MLP neurons of a small language model. Each row is named by its layer, matrix (up: input weights) and neuron, and shows model dimensions 64-127. Each number is 200 + 20 x the weight over its row's rms, rounded and kept within 0 to 999.
After each neuron's rows, "fires after" lists the tokens most often just before its 100 highest values on Wikipedia text that the model never trained on.

L7.up45,217,183,181,191,182,232,221,189,205,198,142,185,170,226,188,215,203,190,217,178,180,203,191,217,233,208,214,175,243,204,155,234,163,204,165,197,211,195,198,193,215,261,190,199,218,192,197,187,184,182,226,167,181,195,203,211,225,205,203,212,166,221,190,213
fires after: "I", "en", "con", "o", "as ", "As "

L7.up962,223,225,226,178,211,216,184,192,211,227,217,202,178,198,183,225,224,194,154,194,190,190,197,179,191,211,185,197,182,178,212,217,198,194,199,226,214,229,185,258,186,204,199,212,222,196,201,202,184,193,254,205,184,193,186,213,234,175,187,189,178,195,215,219
fires after: "the ", "al", "a ", "The "

L7.up956,243,201,227,201,234,196,189,194,189,199,157,199,183,200,230,189,188,206,192,213,162,192,201,225,195,206,164,196,181,223,199,185,181,188,203,202,208,208,197,219,220,200,181,200,220,211,170,212,180,154,231,226,212,200,201,201,171,189,218,195,209,206,228,183
fires after: "+", "Y", "−", "n", "g", "N"

L7.up42,199,170,190,164,241,201,184,233,212,188,170,215,207,157,254,223,200,196,177,214,200,241,199,192,223,196,222,209,184,155,204,186,208,166,197,205,202,213,219,196,234,195,192,194,202,200,188,191,166,221,194,213,207,233,194,218,199,211,203,190,204,224,218,201
fires after: "to ", "Ma", "To "

L8.up867,223,210,213,193,153,219,211,192,226,193,202,189,193,190,203,167,222,191,204,232,200,167,183,198,218,193,193,181,231,209,219,221,174,201,180,219,207,223,147,235,209,182,203,198,194,186,216,206,205,198,208,216,205,207,198,214,216,193,216,182,200,181,196,175
fires after: "R", "al", "M", "| ", "ur", ". "

L7.up953,192,181,211,190,199,189,174,204,183,188,196,190,158,189,204,193,189,201,220,211,189,210,149,230,226,199,189,146,213,182,218,187,180,191,177,225,183,215,211,216,165,191,189,207,240,230,177,205,181,187,194,193,232,214,214,199,204,195,221,199,193,218,208,210
fires after: "A", "T", "U", "S", "M", "I"

L8.up458,215,143,202,192,191,229,221,228,185,176,113,194,205,225,217,208,192,223,180,189,185,157,192,204,210,183,192,207,175,212,177,213,192,205,193,219,199,198,218,214,232,191,195,173,244,200,210,225,189,207,205,183,210,209,204,189,197,190,211,202,225,198,209,204
fires after: "n", "D", "N", "d", "o", "a"

L7.up565,239,203,209,210,206,220,185,167,191,243,227,169,182,190,224,190,185,197,182,190,219,220,210,213,180,217,249,210,199,224,203,202,198,183,200,199,177,217,215,249,145,231,180,179,232,250,186,173,196,186,203,194,195,205,213,192,162,210,224,203,198,186,180,177
fires after: "A", "B", "one ", "m"

L7.up314,210,222,236,173,220,162,211,193,185,217,204,158,176,195,191,186,172,176,235,197,228,179,181,207,209,225,230,165,176,193,185,178,191,187,179,224,239,237,183,205,207,210,194,188,233,221,194,195,181,162,205,209,220,196,222,216,209,217,236,232,194,186,225,183
fires after: "al", "C", "M", "St", "v"

L8.up188,209,179,181,164,167,206,202,225,189,209,216,222,182,187,211,188,231,200,205,222,170,218,195,205,231,200,207,192,201,163,209,175,194,191,199,247,215,226,199,198,186,168,204,170,203,168,200,174,201,219,163,183,215,223,192,241,203,186,217,164,216,232,198,178
fires after: "R", "M", "rem", "V", "1", "L"

L8.up957,211,203,200,209,191,221,188,185,200,203,188,226,147,231,177,197,218,165,200,204,152,218,211,188,212,239,209,217,165,200,194,148,179,217,179,214,214,283,196,204,182,191,213,185,193,232,200,205,178,190,211,198,176,181,192,235,207,220,235,208,183,193,227,193
fires after: "(", "| ", ", "

L7.up873,202,220,225,178,234,197,231,194,203,207,213,190,201,156,227,188,219,207,231,178,217,197,174,194,175,198,221,193,177,179,182,152,223,192,181,228,200,191,208,181,187,167,190,219,233,191,198,194,151,170,200,194,176,231,219,208,225,176,194,190,192,185,201,167
fires after: "f", "er", "ab", "dr", "tr"

L8.up306,195,215,211,197,213,203,224,185,233,172,231,187,205,172,218,185,167,197,194,179,189,189,195,185,185,215,174,173,179,194,186,170,194,182,205,178,191,205,197,205,187,202,205,206,184,186,227,191,205,186,190,246,217,224,231,230,190,236,171,224,213,218,208,180
fires after: "C", "c", "car", "per", "Mar"

L7.up336,172,183,220,200,164,204,178,197,171,189,183,203,183,237,209,214,187,198,204,227,157,213,194,221,208,181,185,188,204,189,221,203,200,229,220,189,211,213,186,195,205,177,197,215,219,177,206,182,134,207,204,207,216,195,194,179,227,207,206,205,190,186,207,175
fires after: "is ", "was ", "as ", "of "

L7.up279,200,191,216,217,175,205,206,220,199,213,129,183,200,210,199,200,194,184,215,185,189,165,208,221,213,203,218,194,188,201,207,185,222,204,216,190,199,235,187,185,212,205,185,176,219,184,180,194,170,203,217,225,195,187,231,198,229,188,221,212,195,198,170,176
fires after: "S", "1", "on", "0", "in", "Con"

L7.up412,240,182,195,160,194,178,192,163,232,208,191,172,202,225,219,195,196,208,195,185,260,199,215,245,212,204,164,208,175,188,190,187,178,206,193,204,215,202,203,207,165,193,176,196,208,207,209,209,171,211,191,219,207,215,228,210,202,179,211,211,210,232,186,245
fires after: "in ", "of ", "d", "t", "D", "In "

L4.up59,228,224,188,196,169,200,195,223,213,203,202,172,172,174,190,197,208,160,227,213,193,191,207,176,215,229,224,203,187,206,215,194,194,198,214,202,200,233,210,197,151,198,204,202,202,246,180,199,186,211,216,193,192,211,198,231,209,187,196,208,197,188,202,200
fires after: "the ", "The ", "a ", "nor", "His ", "-"

L7.up866,217,197,199,216,176,183,188,180,183,202,135,170,189,194,193,214,220,193,205,196,205,201,190,191,228,192,231,183,187,218,200,170,215,199,187,199,201,203,201,224,203,163,184,196,227,208,165,212,185,214,184,185,203,215,216,226,202,200,218,249,151,166,167,207
fires after: "N", "I", "en", "n", "D", "u"

L8.up476,183,183,206,212,209,204,195,209,193,168,189,189,215,209,206,164,187,182,213,210,172,195,162,221,217,204,229,194,208,177,216,190,185,215,178,187,220,213,204,228,170,191,217,197,202,221,200,189,179,183,215,201,188,232,177,218,185,169,195,210,202,258,213,146
fires after: "t", "T", "in", "im"

L7.up995,186,185,241,215,182,208,179,204,194,165,141,208,170,204,186,207,206,202,190,202,220,204,218,235,226,210,200,202,232,228,207,190,175,215,190,195,208,204,184,195,231,185,177,208,208,206,196,205,180,191,190,199,244,202,221,190,229,182,205,218,211,202,194,228
fires after: ".", "of ", ", ", "Act ", "N"

L7.up362,174,201,217,188,231,210,209,185,201,206,213,161,176,239,206,200,200,190,197,193,227,188,219,227,162,175,224,186,178,189,203,175,210,230,199,194,206,227,199,215,180,182,214,172,228,224,199,158,162,200,213,183,215,217,200,225,219,214,206,210,186,211,215,198
fires after: ".", "St", "st", "thre", "over"

L8.up206,203,193,216,214,182,199,218,216,180,190,182,199,206,179,208,209,218,199,204,217,168,192,194,221,161,190,215,196,220,203,179,173,227,183,184,137,217,217,182,206,182,168,153,196,200,212,170,198,215,193,182,214,199,238,197,187,171,208,203,199,184,172,204,176
fires after: ".", ",", "| ", "0", ":", "N "

L8.up616,184,204,194,210,217,214,206,177,192,215,179,209,210,178,186,179,202,183,233,198,188,191,218,213,210,210,238,202,165,173,176,209,191,223,227,179,228,210,177,206,210,213,207,200,192,220,211,208,161,158,218,214,201,197,195,222,183,211,226,203,199,221,215,194
fires after: "t", "di", "T", "Di", "N", "in"

L7.up126,222,200,205,183,200,202,207,186,181,203,181,213,182,169,203,181,175,177,228,172,205,189,170,198,220,174,203,193,211,173,163,202,206,219,205,238,203,215,210,222,207,185,206,229,202,232,197,195,165,186,215,197,201,222,229,226,197,190,207,198,185,217,200,200
fires after: "c", "ac", "coun", "Phil", "En", "j"

L7.up752,184,187,188,180,180,176,189,231,213,252,177,194,174,190,179,197,183,182,183,177,203,184,222,211,204,199,192,193,181,176,200,188,187,248,204,201,185,230,176,192,167,193,193,204,178,229,219,170,199,217,197,207,181,195,198,218,210,186,214,244,224,233,185,198
fires after: "| ", ".", "00 "

L8.up294,228,169,180,187,173,192,169,207,226,173,177,182,203,213,190,175,248,215,173,192,206,178,193,199,215,198,181,167,194,174,225,209,177,235,198,217,190,202,171,188,201,207,190,171,211,226,242,189,214,192,180,163,225,228,218,197,222,196,216,197,194,244,169,198
fires after: "| ", "P", "D", "S", "d"

L4.up664,219,186,222,206,194,220,212,194,206,198,157,186,144,179,200,186,219,180,228,211,193,193,175,186,209,213,236,201,212,222,195,174,203,214,184,207,200,218,188,224,176,142,174,199,232,197,181,194,177,208,192,177,205,214,213,201,191,213,198,180,191,196,178,178
fires after: ", ", ") ", "), ", "is ", "was "

L7.up323,201,165,205,211,229,204,175,145,168,184,177,183,207,174,186,162,178,199,215,227,183,206,215,209,229,191,200,182,188,208,194,194,158,231,197,226,198,203,192,193,156,207,211,203,188,190,194,177,198,179,210,190,211,188,200,220,160,211,201,210,220,198,205,191
fires after: "b", "B", "ib", "d", "dem", ", "

L8.up4,184,202,201,247,188,196,225,209,195,206,132,172,177,196,196,226,225,190,200,204,194,167,211,197,184,192,183,217,217,220,195,197,181,196,192,206,186,205,182,209,218,201,185,234,202,214,185,214,173,184,209,194,227,217,222,213,218,217,219,210,177,203,175,206
fires after: ".", "–", "in", ":", "In", "u"

L7.up35,164,179,262,170,190,204,229,188,218,195,170,196,198,214,190,223,216,212,191,216,218,186,199,186,218,176,179,178,187,198,165,208,189,220,230,196,170,207,192,191,214,217,164,184,195,194,199,205,166,186,197,213,216,203,241,206,227,193,214,201,192,240,149,217
fires after: "n", "w", "g", "W", "N"

L8.up636,213,199,222,165,220,217,205,212,186,174,201,136,205,190,224,170,228,192,207,189,187,213,205,203,178,222,203,202,181,188,196,206,223,192,198,185,199,189,211,207,198,171,185,194,214,204,177,214,179,227,179,204,218,211,208,191,234,212,222,167,187,214,179,195
fires after: "J", "in ", "pl", "Bl", "In "

L8.up948,218,183,176,215,202,229,196,186,211,182,236,179,202,201,177,170,188,188,237,219,209,175,228,208,198,182,226,200,215,192,200,214,186,192,217,194,213,201,220,215,178,191,214,230,205,188,164,226,169,197,214,225,200,188,218,204,206,203,217,216,152,204,211,154
fires after: "L", "l", "ro", "le", "Lu", "we"

L7.up348,181,217,218,182,177,201,199,163,190,201,206,177,154,227,165,188,215,199,190,223,183,187,197,223,207,188,194,182,203,200,214,208,172,240,197,185,177,232,238,203,186,215,170,192,213,212,227,192,179,189,193,191,227,220,189,195,241,214,250,215,165,216,211,206
fires after: "a ", "\n\n", "s ", "==", ": "

L7.up333,206,140,203,212,201,205,183,208,175,175,162,214,188,173,178,199,178,172,186,211,183,177,192,218,192,211,238,195,220,210,194,218,211,220,203,191,183,225,152,211,193,215,190,178,220,218,213,190,175,223,190,183,218,209,222,226,195,238,196,217,215,178,178,183
fires after: ", ", ". ", "As ", "."

L4.up554,199,206,203,197,201,177,190,192,186,180,169,209,184,212,214,209,186,180,209,189,231,201,192,218,227,198,197,213,169,193,213,179,196,199,189,194,202,216,219,215,185,188,183,200,226,192,184,204,178,176,219,223,195,212,201,260,233,184,201,225,161,202,193,201
fires after: "=", "==", "was "

L4.up995,213,240,201,158,205,202,196,192,193,213,236,213,187,182,210,183,200,197,230,210,191,175,192,180,201,193,179,229,168,211,184,192,180,193,205,217,198,209,175,200,224,221,168,184,184,203,195,217,162,200,191,247,208,240,242,197,209,221,161,236,197,223,200,169
fires after: "F", "G", "g", "f", "Ch", "\n"

L2.up54,204,204,209,194,187,166,192,221,199,193,180,202,194,174,187,186,206,206,181,191,155,194,208,174,190,202,211,223,180,183,224,218,199,204,220,199,178,213,184,178,214,208,205,207,184,165,182,188,179,207,213,176,219,205,191,250,181,212,223,155,202,206,201,188
fires after: ", ", "rather ", "km "

L8.up1009,268,199,196,185,201,177,224,199,187,230,214,207,200,200,219,169,187,203,195,177,218,204,201,201,223,202,162,200,191,209,172,176,180,226,216,208,207,207,217,217,184,228,200,204,208,237,199,134,175,180,220,197,185,219,219,198,239,184,194,175,201,213,217,189
fires after: "ec", "ic", "c", "bi", "oc", "ac"

L8.up746,195,229,182,182,201,212,171,215,185,230,189,196,178,182,194,231,201,194,210,184,212,197,207,226,253,238,189,205,212,189,185,187,199,223,187,170,191,201,210,202,204,217,220,196,228,228,175,192,196,187,251,173,231,199,234,212,206,197,190,226,185,197,182,216
fires after: "O", "as ", "On", "Con", "ar", "con"

L7.up630,178,181,199,195,216,211,199,186,181,230,201,187,185,198,237,231,181,196,205,183,177,175,214,202,190,219,253,205,221,184,187,178,186,192,193,182,170,212,228,184,172,165,207,201,230,231,158,209,202,188,223,226,219,217,213,211,207,208,235,251,213,241,211,175
fires after: "T", "U", "t", "North ", "e"

L7.up339,196,191,207,196,180,196,195,171,195,215,143,212,201,201,207,188,209,207,198,205,176,184,220,227,196,194,221,197,235,164,192,173,203,207,178,205,195,212,192,203,186,212,192,199,203,231,173,203,164,191,214,175,206,213,231,231,211,222,193,223,193,237,179,200
fires after: ".", "in", ",", "et", "en", "pro"

L2.up155,207,181,223,210,213,204,221,171,207,155,163,204,167,211,223,181,206,160,210,191,183,164,190,182,234,236,223,172,178,210,206,217,185,238,210,191,213,222,177,213,213,170,193,201,197,171,208,202,202,201,217,191,191,210,198,230,223,225,214,209,202,217,224,194
fires after: "0", "s", "go", "| "

L4.up679,242,220,204,188,239,178,175,178,207,235,194,199,149,176,223,200,226,194,190,207,188,206,216,206,199,268,212,205,216,203,198,179,189,201,175,207,185,214,199,209,205,196,168,216,223,228,184,203,174,196,219,196,222,223,208,213,207,207,220,222,192,212,188,203
fires after: "\n\n", "in ", "to ", "istry ", "on ", "N "

L5.up58,201,227,198,180,195,174,222,170,219,178,158,188,188,160,192,217,202,196,228,170,196,179,217,171,205,226,187,225,222,176,217,191,212,223,176,173,206,215,225,218,179,196,174,192,210,172,209,206,183,184,207,180,171,247,210,239,221,232,213,220,170,227,201,197
fires after: "^{", ".", "; ", "con", "% ", "201"

L7.up509,214,231,215,170,215,185,238,193,195,193,224,200,188,191,231,225,148,181,227,204,214,226,198,199,194,214,206,219,199,206,204,173,215,193,159,231,184,207,195,185,170,213,203,204,229,210,195,164,183,202,204,262,234,213,189,200,238,208,211,230,185,208,228,223
fires after: "t", "f", "c", "att", "cont", "Ab"

L7.up527,192,196,220,193,217,172,190,208,210,208,160,166,188,222,180,210,188,177,200,176,162,200,218,199,197,242,188,181,198,196,180,228,199,232,203,200,188,231,179,194,176,213,172,188,222,244,179,192,150,222,217,247,191,202,202,218,221,197,173,240,176,203,197,199
fires after: ", ", "was ", "as ", "(", "is ", "- "

L7.up516,222,207,176,177,241,179,181,201,201,207,208,195,192,179,197,195,231,186,195,236,177,206,183,222,223,184,205,181,178,208,201,190,178,191,192,216,196,213,220,191,220,211,189,218,224,199,210,188,169,193,165,206,232,213,191,202,223,244,224,188,200,171,223,167
fires after: "to ", "would ", "not ", "can ", "could "

L7.up228,214,214,177,189,240,180,192,222,172,212,198,207,153,166,224,174,189,188,210,199,184,170,172,207,187,209,198,130,226,199,215,208,218,215,191,232,245,215,210,195,186,216,214,187,213,209,196,179,194,201,191,168,223,197,208,189,186,171,199,194,182,202,204,178
fires after: "| ", "the "

L7.up270,231,221,180,226,182,211,253,210,220,187,219,191,180,162,234,179,198,181,226,196,198,196,171,195,205,246,208,205,179,225,181,197,214,176,201,194,184,203,211,210,204,160,192,183,230,205,179,199,199,181,188,215,206,214,212,236,187,189,202,190,172,201,201,206
fires after: "C", "T", "A", "coun", "Sal", "Con"

L8.up457,219,172,190,203,205,180,221,209,217,179,189,200,198,177,231,177,185,181,215,203,213,181,221,222,222,234,233,191,174,208,159,184,173,199,202,204,198,205,187,225,166,201,208,196,225,190,204,155,182,176,235,214,192,199,213,228,239,213,215,208,213,187,197,189
fires after: "g", "b", "k", "Ge", "h"

L7.up111,188,169,188,206,208,176,194,193,194,137,171,201,196,207,173,214,216,193,179,219,224,186,210,210,210,195,213,197,232,215,204,219,181,222,164,173,183,220,189,206,169,186,195,211,227,205,149,204,214,203,196,194,229,224,231,193,189,195,217,245,179,218,211,208
fires after: ".", "es", "% ", "9"

L4.up969,202,190,201,186,212,166,200,196,194,206,178,191,208,190,185,212,243,209,223,175,190,188,235,202,183,203,198,204,238,190,169,200,192,196,160,173,195,206,227,198,172,196,162,228,229,227,172,178,186,187,233,213,190,239,213,223,191,186,194,250,173,196,202,210
fires after: ".", "–"

L4.up71,235,202,216,219,217,172,190,193,209,228,215,188,211,209,205,185,191,198,192,193,215,200,212,195,161,191,196,254,188,174,228,191,199,187,183,208,192,196,178,182,199,172,195,241,209,179,190,196,223,213,171,192,200,229,209,215,191,208,224,226,193,177,218,177
fires after: "| ", "med"

L7.up476,222,175,237,197,196,206,173,196,180,203,161,194,198,188,192,190,194,204,233,195,205,174,212,233,219,168,234,184,195,223,204,224,206,219,190,227,219,207,214,205,203,183,184,170,216,177,129,216,196,171,193,177,222,221,265,224,198,199,230,211,187,186,185,186
fires after: "D", "d", "n", "N", "be", "Ro"

L8.up403,197,239,182,198,200,212,205,206,205,224,196,180,145,190,212,202,169,139,240,182,206,211,190,225,206,246,214,181,239,221,177,191,188,210,210,223,213,261,221,215,165,241,187,201,219,188,192,213,169,189,186,216,218,173,196,209,221,197,188,210,227,174,211,204
fires after: "a ", "the ", "an ", "is ", "), ", "\n\n"

L7.up209,226,217,213,156,196,197,217,191,214,199,221,167,190,195,194,170,192,199,226,189,230,215,185,204,190,194,226,209,243,203,169,137,191,194,197,226,214,198,197,214,214,213,166,203,224,200,221,189,223,208,182,233,224,250,205,219,225,183,199,220,188,205,208,203
fires after: "R", "Ch", "S", "C", "c"

L7.up349,219,197,197,206,166,222,207,171,181,202,189,214,194,215,186,194,211,192,231,212,246,198,202,213,233,196,209,205,221,208,196,193,161,210,169,244,208,206,236,229,204,211,175,214,196,198,198,228,199,182,211,232,193,204,191,229,206,217,206,173,146,216,166,178
fires after: "d", "p", "D", "S"

L7.up828,207,174,228,199,221,181,194,190,191,168,148,186,168,192,220,179,235,200,203,152,224,164,202,265,227,189,228,168,181,173,198,266,192,210,204,211,198,209,182,209,170,169,162,204,203,196,192,203,156,171,175,179,200,206,235,201,204,201,251,156,189,213,171,196
fires after: "on", "d", "N", "om", "n", "inn"

L7.up378,216,152,210,176,197,184,171,230,187,197,147,174,179,182,180,221,242,210,183,217,165,167,189,194,205,211,234,191,215,200,203,198,199,228,195,221,210,206,194,191,206,210,156,221,225,197,168,204,209,203,180,186,206,204,202,218,171,192,227,219,198,230,189,208
fires after: "–", ".", "N", ", ", "co"

L7.up447,219,169,189,179,209,226,203,216,215,183,171,204,208,200,211,163,220,206,215,211,222,205,180,156,209,197,186,209,221,164,186,184,182,192,167,224,194,193,198,180,203,242,180,225,224,180,188,183,220,161,197,174,199,206,231,207,203,187,177,200,224,207,175,185
fires after: "ad", "con", "co", "o", "sub"

L4.up308,230,233,168,220,186,216,230,199,214,204,194,211,172,201,205,207,225,198,213,213,195,163,170,204,198,215,212,145,237,200,178,158,203,189,183,222,223,206,185,247,174,177,198,182,262,206,177,203,195,189,208,190,181,196,201,218,188,204,188,190,169,206,205,181
fires after: "the ", "The ", "A", "us"

L7.up854,220,197,212,163,205,211,202,160,207,228,212,195,229,192,226,189,195,207,199,203,218,223,173,207,192,190,229,212,159,196,161,188,204,202,215,204,186,201,226,233,175,195,221,215,219,202,195,181,163,170,192,220,209,206,191,202,234,219,183,182,233,183,195,205
fires after: "j", "g", "Har", "h"

L4.up63,172,213,202,214,199,192,242,209,179,204,197,212,195,182,186,194,181,195,247,205,222,217,163,201,213,222,192,208,207,177,179,232,184,230,177,221,201,214,234,200,180,199,187,207,175,204,195,167,156,206,174,205,192,196,233,200,233,193,206,195,196,178,174,185
fires after: "is ", "=", "a ", "an ", "was "

L7.up996,224,156,185,207,208,190,204,223,210,200,198,201,204,202,182,177,209,190,243,218,222,167,199,190,206,201,207,200,198,209,202,222,212,235,178,188,194,220,198,220,156,206,219,202,199,198,216,183,204,195,208,170,183,209,163,204,189,197,203,208,184,211,213,165
fires after: "l", "L", "d", "st", "s", "B"

L7.up500,218,210,196,206,229,146,193,231,220,195,206,207,168,190,212,203,194,171,199,214,220,194,206,174,249,190,222,175,208,204,200,209,219,179,173,229,168,217,226,226,218,210,190,221,219,221,212,173,177,214,173,191,217,240,202,239,224,203,210,218,189,158,190,208
fires after: "to ", "s", "re"

L7.up101,235,198,190,195,233,204,201,190,194,188,239,165,169,206,225,168,153,199,196,223,218,184,200,220,197,200,240,182,232,220,233,199,170,178,204,203,193,206,205,192,213,219,211,198,202,194,149,193,189,180,174,188,219,217,238,229,214,196,195,177,195,198,188,179
fires after: "C", "m", "M", "c", "S", "T"

L7.up700,182,184,232,232,186,204,210,223,190,169,132,193,192,191,219,205,236,205,213,197,219,194,208,160,201,217,202,177,221,200,184,194,186,206,193,204,215,199,243,198,180,181,196,211,165,219,169,207,187,199,214,166,171,225,220,197,179,215,189,190,220,218,179,197
fires after: ".", "-", "I", "u", "ot"

L4.up570,207,179,185,211,154,165,202,166,191,187,218,172,209,194,182,205,234,198,219,227,201,195,181,170,181,216,261,196,217,193,169,164,202,215,187,215,211,193,188,181,197,187,182,202,201,189,188,206,184,199,230,189,200,218,224,209,174,205,202,226,196,208,176,190
fires after: "S", "T", "K", "l", "s"

L7.up370,233,157,201,246,196,226,178,159,223,181,172,194,202,209,193,167,239,203,197,227,219,200,201,181,230,208,191,158,192,199,186,213,191,205,211,202,207,203,173,232,168,217,195,183,188,194,216,191,184,176,206,168,181,222,190,184,172,215,200,218,195,219,158,213
fires after: "K", "L", "k", "ish", "P", "oy"

L7.up837,213,236,213,177,186,220,178,165,191,169,187,161,173,198,244,187,188,206,191,159,224,172,206,216,208,219,194,208,190,210,198,197,166,180,206,217,213,224,162,247,203,193,184,194,189,192,176,206,186,185,209,213,205,191,214,210,226,228,169,193,185,211,168,175
fires after: "g", "as ", "at", "- ", "f", "As "

L2.up493,191,172,207,184,219,221,169,198,188,193,186,198,195,211,158,223,226,208,179,174,174,214,171,237,204,173,175,182,196,200,218,201,182,245,181,207,214,204,199,216,201,187,182,174,213,234,202,188,201,185,219,191,217,226,176,205,197,200,238,178,188,221,203,189
fires after: "Pro", "Website", "N", "App", "inn", "Mi"

L7.up912,242,157,200,198,193,212,168,187,203,187,167,208,192,201,208,158,183,201,216,208,197,190,177,176,251,200,214,192,202,191,195,194,217,180,195,173,220,203,202,184,186,209,215,193,197,186,179,216,203,181,185,190,216,215,209,202,180,187,241,191,197,201,178,161
fires after: "1", "or", "0", "al", "I", "Ro"

L7.up269,191,192,180,208,220,187,218,159,196,182,196,206,210,188,224,166,166,164,214,233,178,154,175,194,200,233,198,205,182,213,181,200,197,245,208,240,212,234,179,202,167,198,191,237,208,198,202,210,217,199,202,183,193,192,194,215,209,219,229,185,215,167,190,181
fires after: "the ", "The ", "when "

L8.up886,228,173,226,203,168,193,210,213,193,207,183,194,205,189,212,148,202,195,220,212,202,219,195,214,179,192,230,204,212,272,213,196,215,210,205,208,178,205,230,217,222,173,200,208,218,189,196,196,188,212,213,211,224,212,225,183,185,202,215,169,202,181,202,185
fires after: "J", "H", "D", "h", "n", "Bl"

L8.up561,221,207,201,183,228,161,194,196,204,220,215,169,205,154,220,214,182,208,180,188,217,207,164,207,205,209,192,208,220,247,184,200,201,189,191,208,188,201,175,181,206,179,176,194,217,210,189,199,156,186,207,220,233,210,223,214,211,215,180,186,202,162,217,164
fires after: "–", "s", "F", "f", "| ", "wh"

L4.up938,210,192,219,232,202,182,189,226,187,200,175,210,192,246,194,198,226,224,190,206,190,191,211,195,171,185,211,179,205,165,164,189,184,178,223,253,170,221,191,187,183,202,211,194,193,208,198,181,199,196,211,188,177,206,194,192,194,237,187,221,210,207,179,211
fires after: "G", "B", "Order ", "bas", "b", "Born"

L7.up7,219,187,179,192,237,194,194,195,212,245,144,170,193,192,197,219,174,174,193,207,183,177,186,187,186,248,222,207,206,187,224,180,201,199,171,220,238,224,184,212,139,185,180,183,194,227,201,199,210,170,201,198,211,199,187,229,240,234,194,227,169,187,189,172
fires after: "\n\n", "th", "wh", ") ", "=", "and"

L8.up1021,193,180,187,227,177,223,167,196,184,196,186,201,177,163,235,240,230,201,179,172,166,168,196,216,196,211,217,190,211,163,209,204,185,188,217,209,214,213,221,187,196,202,150,194,231,223,203,182,194,202,217,195,197,224,174,208,213,198,180,217,202,216,170,179
fires after: "| ", "; ", "am", "O"

L7.up107,194,207,175,185,180,228,197,215,214,193,207,205,197,228,169,183,204,198,210,224,208,201,199,198,221,192,228,190,204,175,201,185,217,190,159,219,192,202,211,187,204,197,190,237,191,203,199,224,198,181,158,171,191,220,228,246,187,196,214,206,185,216,176,187
fires after: "S", "s", "st", "t", "P"

L7.up519,176,200,198,193,227,206,186,209,188,203,199,216,183,208,211,210,236,182,217,191,203,201,208,230,218,237,239,178,220,148,198,191,209,183,181,154,215,220,216,225,182,196,189,169,234,200,182,177,188,197,239,194,236,219,193,203,210,201,235,223,212,236,200,223
fires after: "in", "ap", "ex", "Ap", "T", "cont"